config.toml
n_layer = 11
d_model = 192
n_head = 3
n_kv_head = 3
head_dim = 64
d_mlp = 768
vocab_size = 528
activation = "gelu"
norm = "layernorm"
norm_place = "pre"
norm_eps = 1e-05
positions = "learned"
qk_norm = false
attn_scale = 0.125
bias = "all"
tie_embeddings = true
parallel_block = false
init = "uniform"
init_std_qkv = 0.0356
init_std_o = 0.0076
init_std_up = 0.0356
init_std_down = 0.0038
optimizer = "muon_variant"
lr = 0.00815
lr_mult_qkv = 0.4
lr_mult_o = 4.0
lr_mult_down = 2.0
beta1 = 0.95
lr_head = 0.00993
grad_clip = 2.0
warmup_steps = 200
schedule = "wsd"
decay_fraction = 0.559
decay_shape = "linear"
final_lr_fraction = 0.0
batch_tokens = 65536
seq_len = 1024
doc_mask = false
train_tokens = 312900000
steps = 4775
dataset = "wikipedia_en"
MLP neurons of a small language model. Each row is named by its layer, matrix (up: input weights; down: output weights) and neuron, and shows model dimensions 48-143. Each number is 500 + 25 x the weight over its row's rms, rounded and kept within 0 to 999. Numbers have three digits each.
After each neuron's rows, "fires in" lists the words (lower case) most often at its 100 highest values on Wikipedia text that the model never trained on.

L8.up677:463512517478510530427483476485506452510472510545499505480535495456508530489499502497480534497524500480443512492496513487497564491497551490509493491452462475528503505517479488491545527483487466474504516530484506493528515489498512503507464520470474506500560509468516541481481499483512507540
L8.down677:520495492536491517502528574490480513523489474499508511491482528467498486513496517506521489481449519526505502456440483548493526463521463473498470495494490486480507491491505499418495501487513485449521537507452479491519508526533498478453522499483526506520510492544452507479479495505478528493
fires in: "was", "were", "should"

L2.up55:495500504534503517498531500512484518533503475501517478494451484548523506511539514522498528525545503467461543475512466496481456494500452489508491491495458482499499478527543476498513480485524467528521481506513467477484499457507503484459496450529535494530491494504493474479463467497496483499
L2.down55:443511509500486509480535509467527498512548480484495453478440483521484496484467505534538477529465494517488521493501545490518525520461457475511517491515509472506490551528477471518512480502491512529504510503502494508451521475503486528507526511460546452505473511475479534490485467498477516536
fires in: "of"

L2.up204:515490490495510517542521502493537510513459522476506506479492538487509528493527470503488511508502479489515543511538542496493474499453537473525559495522552483485532495473490500511498448517476490530525520457524487484539545519485519464463475524499505472500471515481466506487538484506500516546
L2.down204:475489488501486517502510437531478460495535495532503506488531467492501510535551493495509461478476483483477505493514489522467511547496468509444497471487490467511496499480544514480548538491499527569448505492529475498516470479506520515485490509514460490485466478507517526491497521469502524505
fires in: "in", "player", "place", "code", "played", "final"

L2.up5:525502497531509521491519540464484470522523521533528474528491493518490546513491531510520517449502504499457451509524505514504515471481456493503458510505438503469506508465470526532548488510512461509500512510507475463510504476455455529535511488543543500510536515512523508522497490527542503465
L2.down5:521506482471476509490478552530504492518567494502517488510458495472478536492437516506476500544518550487510491490491519506476528460471487526501527465524487512488503508512503482500531511510519505496518477556464494497468521511503485505523491481524500474492522506465534519501450449497513519486
fires in: "of", "new", "few"

L7.up477:528505545548533515497502542496500516499512492508488496522462540502471537500473497508527443484485487482488466518510472493518539530502498492510520484545518494489534526483540495489566491485470512445483503476558482525460489513488482481487515491459513440482514541530483478447492491476493541526
L7.down477:497512486519475500499522447528504561548549509522536464469522477544478527508514501512518506549516499482480484463526544482501519489543512515496540449500498507515510473496494504492464570525468503507483501506521475471487468489506482512491516502510512514465494539502484513505463520452490508492
fires in: "january", "978", "number", "named", "another"

L2.up429:511466496500496489521512481525458485461498528492433513531523530478532531550454462472527547519512550497505483500480514526493484508505499490500530506522495505505500479474498493459512499543508515507458499532522487506471547505464558524468478495488488524508520480463500505484524497503498485511
L2.down429:482513529484511555520460503500480502504509509473470473482450519483483506507504462476496523513479484553518514508521487503492542477471506496526519501520494479476490553503488490473465501478502454469504504497522548512451486513502469502477526479471530504502521455514489508528478461502515527525
fires in: "and", "international"

L8.up211:452502488487489453480500498500530528481496540500516500522504515489491498485479467481501508482514539490471483467446494529488495484468477468494525495511537490491475497499486504481488482480496496511489513539488450480481487506513563505517511517490558519528501523494506488490503466499510497467
L8.down211:496515490497501528495516544443511534522515505490507512513497515538548456510483510528498514533513495478454536504504464425525510512514476517481502495518517487502513442523479480504477490514495473504492482505488521515540527499508473501523520551539507500501537469509512538525482487483518498492
fires in: "through", "years", "known", "and", "throughout"

L3.up386:534517540533546492483534456493514499487475466478483500546492515522510488492492494488482478542479492484483470504503498465482486493536516475518526520491530472481521469545457518549490499483522508463480500496488511512504455479468521520542491447505485506494494514532459457496466483432504513554
L3.down386:534512526473457494493527512527528536489515460485454534506536483455520555449474479504496505502500519547532471484536517462482481478454528484475492525496499480519486502465525524548553443529516462507486477446495497512491491518500493480507485486472537505523502532517504536499488548537495482545
fires in: "have", "however", "november", "home", "from", "promoted"

L2.up633:465502487507433496503490499508480491504518494522535466514528485550504521562501524507545500505510456475510477493494520485512522503474480539491463508523485512509493474541480538491525557534471513498516511515465519466487495466552474531491503525465518513501433479486488485502496507472485482505
L2.down633:436496503468500466520497486519477511485541487491477483524485514506494515516509489533444493506520500516504486512459517465502473515479545497474490539515479548499465468545500526498493496479492544565517514534470529456529529495514505527494496511486511487494474473469459528517508525493479534512
fires in: "along", "long", "among", "longer", "song"

L3.up690:536509509480539485489507484490524517497505509479507486489460535502518541504475520504518480476497482468495507481501483495514511458514503532492479528511536505455522471497486513546494446515512521508457499475465477498536501475506480501507492542485525536503490507504492475468524510497470587509
L3.down690:497499517480569529463468487521527460528511457464508489529484519511494491500510467444513531522550509531498526485487522484531527465509497479527539485479464508548489492513558472483478506498471471506530509480531472529522511498442455487529514522470551485498449512500528542462472523530517487503
fires in: "her", "after", "species", "elevation", "for"

L3.up137:569500459464538541446504507523504509510523478537504501491487460510523573477506497521497517535528522457497518493510524468474522477475513464488473489524533530497525465486478462567520507506504497497507529475490488520479487501519512486481496526456500510520479508477484455463506497523493490504
L3.down137:478526502505521533509505519499478527500498507512511506490487488531444517513481479465501531523490506502515479460469502497476464515493471536497509473484491469507478512523541469462479448491552476536500505473486489468516517515475492512471520552481489546466461486542493494516481484491510540534
fires in: "after", "january", "for", "february", "following"

L2.up316:471515491506522498469509502499539509533516476468520514488494497518533489484443505509518547466505497476502454542509516472494458490486460519506475500469541503494540506497522504481557494486485521523481538485499538490475538505516453477518477527510526521482536494534531482459482462508513546532
L2.down316:530504484536505539493493490467493500520488485506475496486508557473499487495509548463472447504537470514486546490527543504476493496505498503497461476475448523528531514499495531513519502467511534446511495501507475464496507523484520543522499524525481507461486471511534508494528518505503502486
fires in: "by", "million", "in", "number"

L3.up480:502524487490496550545490515537472510550493510478537494539472530491440543494484456501510501451511511495494425480498509508529474498458535535539503498554507488494511500486490554501498490509513528526502467515468449533497493558533490479481515449512506504528469488476495486497459498480488499511
L3.down480:475495471501488539476477521513493498482498475466520462502487540521510447472507478496473501486555497504491514519467494494490497493528492499507495492507537432482515506492491527535529504489495495518493518526538537475515501543450493484474532553454550478501500521510484489493468483525492525497
fires in: "best", "high", "largest", "black", "established"

L7.up67:516461504524504512480499454546501522508518472456496470506472475503509528513444465477497571536552532498523498478504491516536504483485497508507508516527486492541443511529513464491461495522513547504495535488510504461513531511506515516461476469502470530487471497545500458474475456428515509509
L7.down67:530524536494462487509478483534508526498509501506488519525482525505476505514444528544522485532513515535510524481485506460463494484508474500496498468463468501517513489543507490502451480512515554478519537504470437490521533510497496530494462538488500498515477457520523511496522487494499516477
fires in: "american", "japanese", "germany", "australia", "california", "united"

L2.up85:453524486514536475566499506515483491554476455472506488504472518522487514482505510450502456456485514529488486509484502516503461559492464537516532483510515509456517497481502503492539486495506523503519497495471480518537477497506508485460488489499524465510526531507533490493486508509519511539
L2.down85:523500515488504491477468498519502514486482516504503477508480497505500477460521516487447482523480504528529551490489512455491489521505486538464505503468463533516506534489528501506519515528512538512512523443477530475549493508533494486509521505504494495493505507463499476445488522479492506538
fires in: "in", "made", "radio"

L2.up96:495500531507526522496519496455522491529471509495507469506522486559504513507483532513503521544483496481500543533512515476552456520513501468543501512460587522507558492473479506496551466469488543495480480487505482464487549492503547499488475510485509466526507495504501540471512508543452498501
L2.down96:534477483472497484469529498546535504507488520487497491542536474469542558554472514492467504475532490533462413487518490488509522523524538504493459544479464495494518464458512520478495490472512500487526474487517503471518505483502508507487495522507504504495465504523522539470501497488500494494
fires in: "m", "years", "for", "place", "round", "season"

L7.up45:481512528490509516554532483492505446511506489511518463496476555502455553527501483463505527489473507533491525483479528437527511483498486498514487481501540526498490497505495504476480518489438500522505484491525508467542488524493457472460489525499533488521471545474490545476511480490452469495
L7.down45:478501436468487485516473489480512510471536481512496488451484536519534497476509509527500514498491538541504487529501491488457478521534474445496497493504516466509496490483503494495518524480531518508554512479521493470516516481527540462512528493513506532489470515467483525504476536511509535467
fires in: "the", "original", "valentine", "origin"

L8.up280:494506516473548514498457506503507458527496518535486478526480516502512492498485493483494498547530513485454510536501494503462489528490525469489532495458511505562513486456518500524498529526486517519530512506503502475496506503529515551506476483481499497548480494500523502509552473472523491491
L8.down280:495484516527496499493503482537539541521503440489479482529532530507481465490482489525516500498534487494539431505485506498507509474460525488473490502532501542516522515478497538457546549463490467512493507474520485509502517485438502471523507495471548495505519521541478534499461484521496569489
fires in: "or", "for", "on"

L3.up671:537464499512509481517529486500488490513522471494469529476496563493481491530521480499501526510495564502479520491491528540488509460488487471551478465554516515499529496486518519516488502467486533474488544512497466469549517532462482520484503519504521500491471473502462506486511491471546493459
L3.down671:534517503509488488478526508457510517539473472497459529463486541441469472479537531510469518511494534483576477464483536471490549520511520498480481531481488487536521540493476471479514485478435532479513468503535535469502490486502514469500457500512484465537505487495535495501465500461504496478
fires in: "united", "university", "bunts"

L7.up366:547507474495477499473505463498483529502477466560476497507524507556500496525512511484479530458463467525515510450554493514481496528476475510532490503463507475542496475485503486518513449497480501521502498522507494487462514512478492486476527510525525508480498470484499473433494452514503509536
L7.down366:488455511485555460485543508500465504511472473514510483484485492463539486501471502523506468546466479474501494494502466512494540484491523516482494477440481455462505517491498521507499506446538501520556482479496520499468452501480475450509540514529483568514531461486509505544517524495490510455
fires in: "new", "top", "south", "navy", "naval", "east"

L3.up250:475484507500505522520503477500483496558488479529540514502502485485507472545516521512517492505480548480498535478512493483537486467492541494531505526508502522530519524489464480481468548477478467441492469464456440468514506468471488528499491562502493507485514540497515491503476487508489518475
L3.down250:493454474530476512546542505518449517481518494507507516483490498473514509489518546520503493495516465536501499509466506482459501540499479507477465491499497529544492515506506487476458496536465481523471493508551496483545487535541524519514497513502522479502502530504514535487505486534495471466
fires in: "united", "university", "now", "running", "being"

L7.up284:494528534470559495503501513547507476429508435493469496522467515484465527528520487495502493467543456530467524442518495489506474475523511512488488458532514485518467530503496541511514534547472444488465538475517498482476485441522491479478480515488516528509476492472507527477518500489476507475
L7.down284:496532492597540490430521519482502477521512490498493495501547488485502481500484521515477490496508502510513479527501493454501456438492475520511490520512530457476477450471460479491515503502506540507498486556530473543495507521542460488525510489519499478540482480544500481490468530513505527515
fires in: "the"

L8.up333:492552544451497533468454565539494515515502478527455459484476522488488509503493431525516471531513539495473522516491457524532463449517501506472468521482528482485530498526499500491487511484468520490459492524491476492501467475548520470484508506463444516506472506463508501477462457490476520494
L8.down333:524444427537500477525534471561522463493501503501513553486510460514508525484523508486506476486559502506517513533534488512460553519494466519519476485539500532544500511519504524536527501525494492471515510507477539510484522460495509508510510505494527521474520525496508462506521510505534505521
fires in: "first", "born", "saint", "launched", "also"

L7.up205:490512473484514478503480471492518486506504475497505511521481492429556513511472464499555492488479496497462491491517534518479538504514498525450510471545449506501490507521546494520472482519494511481464516533487497520482513470493505511481525499518472520516512551525516457529457511528461487484
L7.down205:503477509523500504486523472539477528542503455528483564513489472508507501486462504485483521497523525516476510502522495453470543527496493492482492528485518451479504452489495532536518507487516473509522530500484525495465494515495482509542524509485519480487512525520523499499495496524508513490
fires in: "politician", "school", "association", "and", "archwire", "a"

L3.up623:525535479483533494485497439529478502496480514502534449482495516452486566551490540492474508498484555514497511498501504485519484518471477524476437504540502524518473460526470464498481501548487466480513536517451483523519472528481481497471478539491502479508509468536499477493468505537521525457
L3.down623:517493495510485505496496560539530508457528463501480526474485500509542487528480517495507517504464467518484473473491501483492518456515507503494519510418502473556487480508504459533572490492518493544490494480516532472479513489483499489514517479496546506537490516502536457546496483531476508463
fires in: "united", "open", "opening"

L7.up620:511503510510486441508527506518481501490504511513490500484478497466494524478451514436547544485465493493469520492550510492473474538477510535479478487511496520482537490494523525460487495516488460450461512492484511518484468475497512528503525514524541509503538483541496492480489509503462532489
L7.down620:508516449524503507537477510462532492524507477506476480511528481531532494469493524471508531527502506512497486494510463527540538490541516556472459499475451537485487527459493490494456501502502506554498490464514530550485505503486504518518497515531477547485502502496477490484469468481453564532
fires in: "two", "each", "opening"